From a checkpoint of a small transformer trained on Wikipedia.
Size: 8 layers, 4.66M parameters.
Training: a variant of Muon for these matrices, 178M tokens.
MLP neurons of a small language model. Each row is named by its layer, matrix (up: input weights; down: output weights) and neuron, and shows model dimensions 80-175. Each number is 500 + 40 x the weight over its row's rms, rounded and kept within 0 to 999. Numbers have three digits each.
Before each neuron's rows, "fires before" lists the tokens most often just after its 100 highest values on Wikipedia text that the model never trained on. A number after a token or word is its count.

fires before: "y" 15, "ic" 10, "ed" 9, "ul" 7, "i" 6, "el" 4
L5.up616:486487466540510539534413470512449485534559542551568471461478449495579479470477500525421510491464582491519462399492473447494508528584539575465511515510491566540484472468479510560507503428472495501511494463493615467464454535476499445534489504536526539577442538564497532496523495455495574496
L5.down616:523531511486433506525476513519475493449466453461447501516503470527489465604453488516526447497530480470487536571481485541570517484475529453546482529487491470500508507469454449447493414504507611471526525503482484496551532531468538475510519533469532477449465505468571496546487534491537450521

fires before: "ut" 15, "is" 9, "ent" 9, "ay" 8, "p" 7, "ot" 6
L5.up54:484530539496535559502437469499480421477531534521474478515460492512478466458475532600469535473480433486492456453458383469540566499535551471482563576515479472468543498484507546510475526469548476544467551513478487522475472445514526541558551446531548524465524527501417427509514556494477425473
L5.down54:505525456423506508521568414513553499499506486399502601535438498496532515480550551462535533480512489546552537537538546518440449584507457537611457467508498461580459488537509515558536471487517541491415537487519484530569498421524440515482504490412534473524447486511543541473554486485443517548

fires before: "\n" 25, "er" 8, "f" 7, "ub" 6, "an" 6, "s" 5
L5.up255:475496511474492545484499481442444459514538436533422461441536494454534393515483552495465471515480467456459544525523508493539462503420518521415472487497500482472508463508484495522544517397487482487542431442467558461439503528455486544590529458476437490517444506503477450477508500479526498535
L5.down255:566539511427414409536513539471505542475506496410506510473466500514446517491531474478496397518487501485495523546498419494507454543495529513521496559501506440466509406494449554494546513482411489503500508523561463505584493507526512536523471488490476516444505563490513454454479482454460465488

fires before: "er" 21, "d" 11, "s" 11, ":" 10
L5.up350:469464474460443501488509401547450404597514527505454440451463462509484529483582538454494459538569480509492549548522547476454432489496476530559511445504474509486579447512469535494520537474506508490496544490486483461495443488528529533516446370476477420498551483480475506523465523461434532439
L5.down350:488511510537494527500545556519520536429506449529515506505528537501492466545483535481562508453492512402514466436441521432519534511527526488457463469558403455482610508455497436438539491535522505499510507533453499545500522509507538464496472512440505509486415560477521470442547500442454517506

fires before: "e" 21, "i" 15, "it" 6, "h" 5, "w" 4
L5.up7:536476549473477463394484486490535516526532599484535528531498522495584498434594529494489504440510484406469462521527540543438459523381546505569500468450499534479465622499544484481460480501567525521514549487492506570500587481523430546496489527551461508542575504506537496519490505537513449562
L5.down7:517564472469443540507591453485548564512503507536484482527531548460463406522499479524536485419502526462475475487542519492547445466530522476466513513482524523513522485447587439650443461535489510511514468449448500507501546477542484462520468528511473495516529503520484450521477548472553479517

fires before: "e" 18, "es" 15, "ed" 8, "y" 8, "ct" 5
L5.up186:509509447471456550579544556521484506528565477485465457539526458436510496549441490589447533476476511474434490408479473439513504443518466502454577497536419573490500538500465503549490431455485541502477527557493562505504502499459531509495466547557523484483441513536489508503466463515498521493
L5.down186:490518447476413503461483478502538485515462521501479498513460514506578501451510521475542526520506602536575515464474500474509478436507610514513450502476497567486490482457532497524479470495475490559480549533573533461521476570495501526559471486557519589470494475422478490494531470552568494551

fires before: "id" 16, "on" 13, "ul" 10, "in" 6, "er" 6, "s" 5
L5.up384:535533455465411556491414531435498518526514508512491468475540514540483490444516513485487645546481539563453480464587536468499538524477506544517499446554497499415545528425532514460535554431486473547530445548528527512449464485525445528508471445499444480506491504536545533527427548504485538428
L5.down384:488480523507441518527480518420509511463529474560519607482520542487541498539529570453475442541552483506514474563500493458475516435532552520438477497477505477524463459447510500516533457454449493498483564502525508543534481542469512488471467467447487441496471487427553459564511542429401502468

fires before: "y" 17, "i" 14, "ld" 9, "ac" 6, "ia" 5, "op" 5
L5.up591:546496445448495517509472525477485502536498543519487467455519467487487470533488539482514482504477501436502491543455500540485521455451498579536497468434556578512500467473533554530442563477473526462471444527519461457505509507541548525509536485521554478427502504558472512517462523522437544441
L5.down591:487482462522460473515463454498518423508487557545507445491519489535511487505512519522472548510510526486474459528526474537544459453540457502492470530558459573424571485473481479499499505522562490478591437521475506443453510493453515420508555468570503519508558492497501499535535492405518545490

fires before: "it" 13, "s" 13, "u" 12, "y" 6, "er" 6, " |" 6
L5.up551:594492558480425514491439459501530535496524518500509461432531521431515510592523534455522502462534518482491457517520526567582485525474492461525486465529533514500616454447486543471468499530555510495406517539469508532488456477432485524496461520443540449433560458487555502473544502520456489425
L5.down551:475417527484481511567480509461458461457508499489568478512497473525547424477472545496512505522513493396449540439511553436548481501459443503508519433536600531475429481543495499603469462546508519517467539491541513507515504483568514509395545482523494516473525553474521524535563556479505573514

fires before: "e" 18, "or" 13, "i" 8, "ip" 7, "le" 5
L5.up290:510418500452476493475461447508471473500490510438491489479487483569566525538553612453581537465519524462538475480497535486476517406557513524570502512509517619523470482498493512482473458515556490519497487567463539536532543448493479558505533529495519498539572547488529465534450482477533495486
L5.down290:496515463475400499562416489497432511554532504526510454465525509493503493491529496548463512476512466523538490446566479548509495549558505478541387476515490498513515479495502530582497528475393491471522427534511455485447486506528493592511495490514495546514529518470563519523540506517450446415

fires before: "\n" 24, "ut" 11, "ar" 10, "st" 8, "ac" 7, "y" 4
L5.up249:523513456545512496549518474463502436516523456535536506605514449454490498513505518442481456463487451487529585508469494469491488569469441476500408452467482493528529527505557564487476473478493513458551488546509523524459429470499580507577571500512577443506476574607515528460538532534487520476
L5.down249:466479549442521496541460499522469530495407481475528458459518427504508494502414506451497472533542482516525534528552523589467486588582499453534454509483467489518489478501535481458501496482502486448481480453415487466559470531464515475644447540529490445493528514526536459494492571490562532467

fires before: "ic" 26, "og" 10, "i" 8, "le" 6
L5.up68:484507481559448552401486395520481462549494496504564504554553489454510499427485515503460458472519513504513508464516547559465445450514540510512494499529451437462490476446463489544461515476498565550484509504490569457551532542453478534404489541488511502611495482480589498517486501466521514464
L5.down68:473460477446494455520460561462542473524516449489460434526463480424483518515484531534539441578532477502488529504520487525450524508535569417510471495508539512521573480500472547563509495524564474555571433564480504462498496518507592610580449490535478466536491467499467508612450518456535522507